MLP neurons of a small language model. Each row is named by its layer, matrix (up: input weights; down: output weights) and neuron, and shows model dimensions 112-367. Each number is 128 + 24 x the weight over its row's rms, rounded and kept within 0 to 255. Numbers have three digits each.
After each neuron's rows, "fires after" lists the tokens most often just before its 100 highest values on Wikipedia text that the model never trained on; "fires before" lists the tokens most often just after its 100 highest values on Wikipedia text that the model never trained on.

L4.up1278:154147145155119145120175121148124155107164057146110107160146099136074081161104137125178153142112151114121141136109123111109111114087144143135140126162150081109111176133114147131136129183161111122155131129136104109142125093127145131112107094124176144170120122149090128099139163117113130134100195113113146110147123083111108093139144131142107119106120134127143162132108143154148162118080114120141167104138170151168127064133155117111132076049136110150115139152138138164151136164169123146109126128114133146097148140097108100127119116112073128118156160134124097162122125116207088139131130144122116123125126112110141102147145120116141157135155096115110111123172157119104119111117147161140182149136151182111137127124145144109098145083115104127137127135154075173144136131133105
L4.down1278:057081127175100107120105158131083117152094149144151134140139163144137099135115147092112141146108150133112119084122138126139156102158134117105100177147169112161125112126155136139130161140106124151124088105139139130106102149132184095131060165133115137139130130132116120136116100114147094113138139127166159103153119130135110124123116164165140127159144134106124137108142157125137091120119119130133140122140123109120131125100114129152155117155166096138160196117124086142110087100149137127137090124162088175111079133180168114125126126143137093120109122109139077150096134098129127177123121078123146138138168147140161155108123119107141098081158114152084137095105138122173123099145114127129143119063157131217118133118140099165125129128159096117170113124130114121113094126127128
fires after: " |", ")"
fires before: "|", "-", "\n", " -"

L4.up989:115148096173127144135171146122145105138138106089132116106110140143087110115082116125144122131139149150115094091175130095083122101139173130196166105149176100133116158125100108119145122154108158179143126117140117120134147161119130127137138159092110150113116112120129107184133151151107139154134144124102138143118146093117120127132151116159119130133134161126133162117116112131126095123134148080065108121125109106064135113157113139126145129131091105091091103130083162171098106154163107148136151120117060115119171158147156171097136152154124165123178122192120115130113196128143127090109152131095148086053124146115120103121113128125103134097105096144106150115102088099089149100102164145084154177141108141150125104139156166171116142148154118131114104115130110147130097134149125
L4.down989:136139140144145142157109168118093171121144107156120049170101140126088121141175129130133123117139099124092144125087124137107073108137120119154109143125127118120131153113094119080111131153140131118136142138123095144139152114117100121117139085164120159154147143129114139173070134139132152129137139131145150125140094108122165148133135082090139123106122117128119161083180109097159144128142107086101151147138129151113120139107136077136127095130171142166100126169143103133063101085140113164101115153147109124151115105117097144131146143144096107110133106151104096157116162142093169119175116152154124114104127132147159094122093094158147125113174130137137090102148103118152153091143137119133134115173131133118140125113135152120114138117098109105144110127149143077118119081163179
fires after: " in", "born", ",", " the", "–"
fires before: ")", "),", ".", ",", "s"

L4.up979:136127082172091126121144116157160090146180109092108155121072100156144136108097140139165118132120143133126102145124141136068136171112115128150125113194107121109134207107106189099156175162106150152177128148126121115164147120119125140150099111136163104107077113129137129144091125081126101138136138130083185107163101138111074141123196129107130067093094142093179137131132153142127134147144164108151124112118122117127172074159149109139154107127076087129145047105131134126099114119136123107126162138113101111126172169113138127129100114141147130143145133213130103131151148121159145096142129142101136140131119166132105115101180141133116134147126107129105145099079096152134094127113144138125126084170115120101114123140107159078105125134119132114131114106137129115134095132084107
L4.down979:108129141124119129150100130144118106127159134105172118147154099150142165145156131117143098152136134133109164127134139101125132106146126116146118165202139138134141143139098142146150141136143168153135144143096079131142174110142117133123127111163177120078168152129111130143124121119115165094123132131110112128156134128132119159119106099087146136132111137108115093189119133122097167122125155207076141128090133179091096143138126116105189155120100125156148154143146123105114080125147142140084159107109103089132149076142115173098146095113109129088123141194140129118116116115156127127147109112128153128087183116184118131099111152149152140142129144156156110126127125159139139142127110138136133112150103128115152070111093130138132131157091120098134096199157133146101111182124136
fires after: "|", "-", " Total", " ("
fires before: " |", ":", " votes"

L4.up1409:103131145131119156094136110143107143117117107139139133117127141137095132062168068108133132183132122133139098137108113130145137133130141138117122099127174116079102122103055119109142103127118155160182129166105138126153110155184102106128075128140148121140096144145108148141157125090095090159152171115143151121110126138143105126148148102159129133115120135128146113137139108128164107118118139081089093129129116115139150071140153117112113119100116101067156123166112122183115143136136161126132151161107100097124144130109113108147106121147109113120177172132125114155084129098128159112128118125132122072153107145115149111159104153135139146174124134133082143116128118069134122128128119177113157121144128132107136109123141144095159103126131152144099133174154125147138109151077136
L4.down1409:116128101184114136144119102077135113109101131097142142114138119155145146143100116145130129126173122089124186139127117128138121107119116136118186114165144140109124124129132134080151126119144150113143161134151127155142116096145116168104097117178087119090137135166107078106079131126135130124095103136141143086128199088107101110102141143151138104138078145128089135150105154142116142155140101119112169107146128073098098114099112124110130102121138139110153156173164147109131148116097090126141122149146114131129117085116098135138121126155114143125163118153130101077153103115153199105110104136112174113147169118166136083096094100106157098078118050125143107102106114128124109127169116098153102140118119096132138159164080146162151075128102144122157141118152137105132118129131135
fires after: ".", ")."
fires before: "\n", "-"

L6.up538:112146093116096177100168146119129108159150044165124137157117071139115105119134134122129135119115132108125106097136131137148121119097157110098152114180138113121121126095099130114137100161169155143153146129103120114136139116115079129106105162135146084149068202183106114112101144154130148152090157091176143106134131098105101156115131126130122128142159102126123144146160124156127161131047113138135143076135119120130112116138126116126128086083096117144109095160124114167168090148144083132111127140096149128149135181134142115150159128169096127133154171099119137151137124107103135100133154134109130127149124106133153076154171117097164107152110082126106108112126137116141115133114154154131123150148154140081104091149085142125135142115078120110119132093172146144126154139118127
L6.down538:156106071202118137149094112109147152136125143097137147113136157144111132086147123133143149175149106133164130132154105104136133068191146214151166132140144121157099138094139114132118108135112173140127142157161138130116122119159117137146139161136114128103137093138150164095126140097111101128117144132129117143137171143146112103154124133135143137080134124084163142106109137141110148142127125182120132157178106122095109144114138144115158119121129091124187137138123108118142086099132131164165092116113124181125140102125126094110132143131105133115137101160123096120135153181139149134133098132167120099143164137153155143110113137133111107102167131169143171100124108113104119167136106135172107121096184082111144151106168110100126129110098127134146133147138103116148107138125123
fires after: ".", ").", ":", "),"
fires before: "\n", "-"

L7.up709:121090124173081112087103105153138136084108142115143129127107105125145129097105095126156127137105146107143127111157185146051137098161117168108143117140127153121131160105118138105105139109133100118136117132153143145128150164148127119118194110181167143152135094121048117158118169096094153139134168125136132118149124123158093111144124152128153088127108095188136115085125148128151113123075114104115117114088160174150107092129124112166143148136090086124157139103126099100089108127151141121156148123128145122087107133164150111133101104147122148136180130164147089149132139147140139136187102129130123121107113125158077146114152112144136111126154121125092135142107094101123145075154164143122129083110115101119085096108129142139082145126128114114096084154157130118147152102141122
L7.down709:138121155114150103178120135101091146107108142144121139135138105120176180115111114106162149138146149172133106159118118110105122153126132107117086149123130162126116111099116141161162146151114124112142134134130111099170152127119139121135142159103109124127151152127108103127076182135168127099143093083143107160146112107132148133144089169111203151115144123171107110148140134104176108113128112103146141140098123169155141116107122161107102134113092091171105113116119128089126135160149133145114171134115169120152176082083104132158146134164099088131118097124153123150113134123148136108093162139100122119114182095154116178126138096110155123126128130178112173101165159118137119155115134168127147133126112143150112126113153142133126147178103084123123110088122127123132165097142114
fires after: "–", "\n", "-", "=="
fires before: " |", ":", "=="

L4.up91:115098120112106187108155138154119157123145132162108143073079088110148138116137127143171137137119172136138096122130163140085181113077154150132153150125115131164135140109109115137145106160153181121136126167127125157123151120150143160120084169107156132163135159137126150134089142118100123171153140119137147120131144059084104085134150121151129179119109126133145138161066119114122128119125127107133094116129146124124112111119135157124131088094106151049128129147134103144187176142136108103140116152149122135161116136105135168119101121157091169142160143131124118159150156164145160141111149129130106113153069101123114123140116128109159178141138080139114139144117159090137134114115157135060145177158118176131134108118143144135114157116145089117118150126192114135147127105158154
L4.down91:172091166120160125107126115127149112118138134145117101115107168159134157116130121135126125135129143143146130149158079105152083127142142095147152144121130144114095114145092104098137149095121137114167159110137136098166133121136114139105153137159078123090108112143125128078132117125145088118134103138167106126131152138159094127153110129130092131143107157121144157103168133138123151141122122139125173112125098123202166105145118133094096126161142170073162103144162133117132141150127146135122134113131125177151130128074105170135096124143140125131171112156144122101121147185117145104113181144122152127122137144094066090100109119133148089108140095147140140114116147111139120082121103182153120095131147092170124124130110132099133065115115130133147122068120135139152141111153100
fires after: " =", "\n", ")"
fires before: "\n", " a", "-"

L4.up72:136172137178128133091146145135128160145133086115079110073100136133074090144117181182166125150136136068121156141108150072085144142068149106108114109121144151144136180118133113191149160159099122143138156122179107185135103145145133126100080134128161126144128140149104132100175138132138124128090097147104132089159112105128140128173152116120143150104127145113116118121110136161128119084136114107144125084134126110153113083144089078105108140138132123113156102141164109173134142127101135094175161114117114095135127145110123144090126135171078080147165125196121122137122118153140117122124131132133131127163135069138141148160112131108116118131130129132106153125153104107103122145126134160089147144134140124113115102087141185092118145150149095119159112162165119172123120120129111
L4.down72:108081126113173122106138142121115172140100114116094087126126119164161125184093135156119124126125133136124102148130136113136131151135140136142163128088112143081135110162128091160136121116115161140146134126139137112141115160144147143101142141115086145152142120114093078108118169166112078156139108132130122131170149154156156099133095144128061103124141105090097143133157106129152140146159071128115104098126106112153114123106132129126161119135146144135136121134099095116135107031181143144164118092145130134194123119096095112101169131090176117153130147124104120095143127142145102142095124116151138114098132137158114115117098094127148133143094110126119121163116152108147115102123074154154134137120148127117077130159108116099163183108115103136104138099153155139134162138154129
fires after: " |", " Azerbai", " Los"
fires before: " |", ","

L4.up1235:119122169181095096082176115165162112126100074154109131105118132150106155105106116118135136147101131099136165104161179198119108112123150134092101137117071149132119142158143140140171119203149118145138128110120145136138112130136156169124089140139146126122141168156158155146131168099128133108129144164076136082118113097136126113137102132127125115142115146124157146152137147145146152094098122124135151114108160108150127102137139070084140121094136144132133189135127144102142125130119135158138094138114116127124150151143161124129122138181121131131190146134115145155095163162142121113154102146097125164135086130106124139118141131136151169130147110104114152111132123113130139132097175165121137145151096144104132079136097159141130164134141105122109112129136074145134157098101081
L4.down1235:140134114179148124111114160102116137112081135113148151160106141151112114112137111131158125133136127118132112146159106102117137121136131147117122148138127109144140099117124133153090103072086115103090095161159105066139084192142153129159143153107097169130154161158141134127142114078113141108145172130112137085179140094162164133139152145115078120105142148080137117101103131100104099130136155091148137128182106104129115132073107158104148104117109112121116107125108095118188138124153101129132112191095137115135123145088097140123159142139128107147092133168156112169121139128124103095119103120118125113125126177182151156153133123130105115162142162168110131151126142096136155131092117069109153129110138140130106162154155110097128172139094105165170128149136107116115111097114155
fires after: " |", " 3"
fires before: "|", "\n", " 3"

L4.up737:096104118112073172122154137113147136107151127089120131128074087141137134106152108146154143191128152141109097118132103127116132104120170167117127090192157131126125132159122127109126097166128141170128127097113141176135129134119141134138066173104147169077099126107173085127123165137079148105115168156149118110147142075137130128134126117133098132140111132129144134114148091135146107177160124115068121158140103081118105099098124075140146149095139089105128131130112111142130123145172096131100141128120140117111096131160121115115118140115097112157159139149109124137149145155110158065116119117164124115110169119151136089087108098139123183120118120170122129142171142086147152116118140163143125136157091117117139083125116128112177172115158114124114108133156116126133113115141137
L4.down737:093115154143115121131137137117128148124113139104091133167088100126163142153115151164152136145152104119128122156149117135097135151149142144073125160108125152116142176134167135158137127087149116112129136132139123138145114132094145104110105102199130113103125122126109102132111132121117115118141054178143086117175120124131105161148149130098151134135100138103105142170096112144177174151132098090112113139074123110158104128120137124160147150130160098123118122122145129112147102101137137097125138131129138145127139114155127117135104126094155122095138125174129088148137119146100153115115118133109118117109143157078080145067131129114163091077107135165170089128099142162144121153097084131157153111125139102121140137091116153128166095115176113161087140116211116143128139157138101
fires after: ".", " |", " ("
fires before: "\n", "|", "-", ":"

L4.up13:142150150136114164083136117118113111139131075163117124135111120156087142113131119131150150149104142071127152104120112123123154112085162124116183084165133144088137169121112151127103156157149142134166167099143094118149122123142132160129077083139159088107114169117130145118152167093147139151116176119165142101148114094134132130144149144122074108092102138105142140151108109150165148147094152127144138123118112164158085094145147111129147133096121128151172150128143122165121121136117119137120145105092139139136117119117101095149118114155107119117139165113150097122092118168149163128127139113103133157126093109101151120163162140126136141158114156150124146134154147126105119139123168158103097126133142114077102142117145129113134117128093036095145131120116127129139143120107080
L4.down13:117154114165143102144107123146160131151149134173144119135112129092101170145134082095122113114110117136119169165141162120165138140161166157123106148147122098153117133158130123138150139122093150134131118102166173100090112138134153132060090210108090169104148156172128116186137070146097085102175111139115143170149104171114097142086141150171163132126145133119125126107134165132138149121142125102128101151154088114103199121092111102126122140169159143119095135102102109115107139145118157134134091162157168111125139165116127105120129113122122083105122089106144113131081141113133108139094103122110139103126119133148172157132129117163141117120159133130128102127107122151156098125163104105123123075159152149166099123137119111168131169081093133104150109122146100110123086144137141
fires after: " |"
fires before: "|", "\n"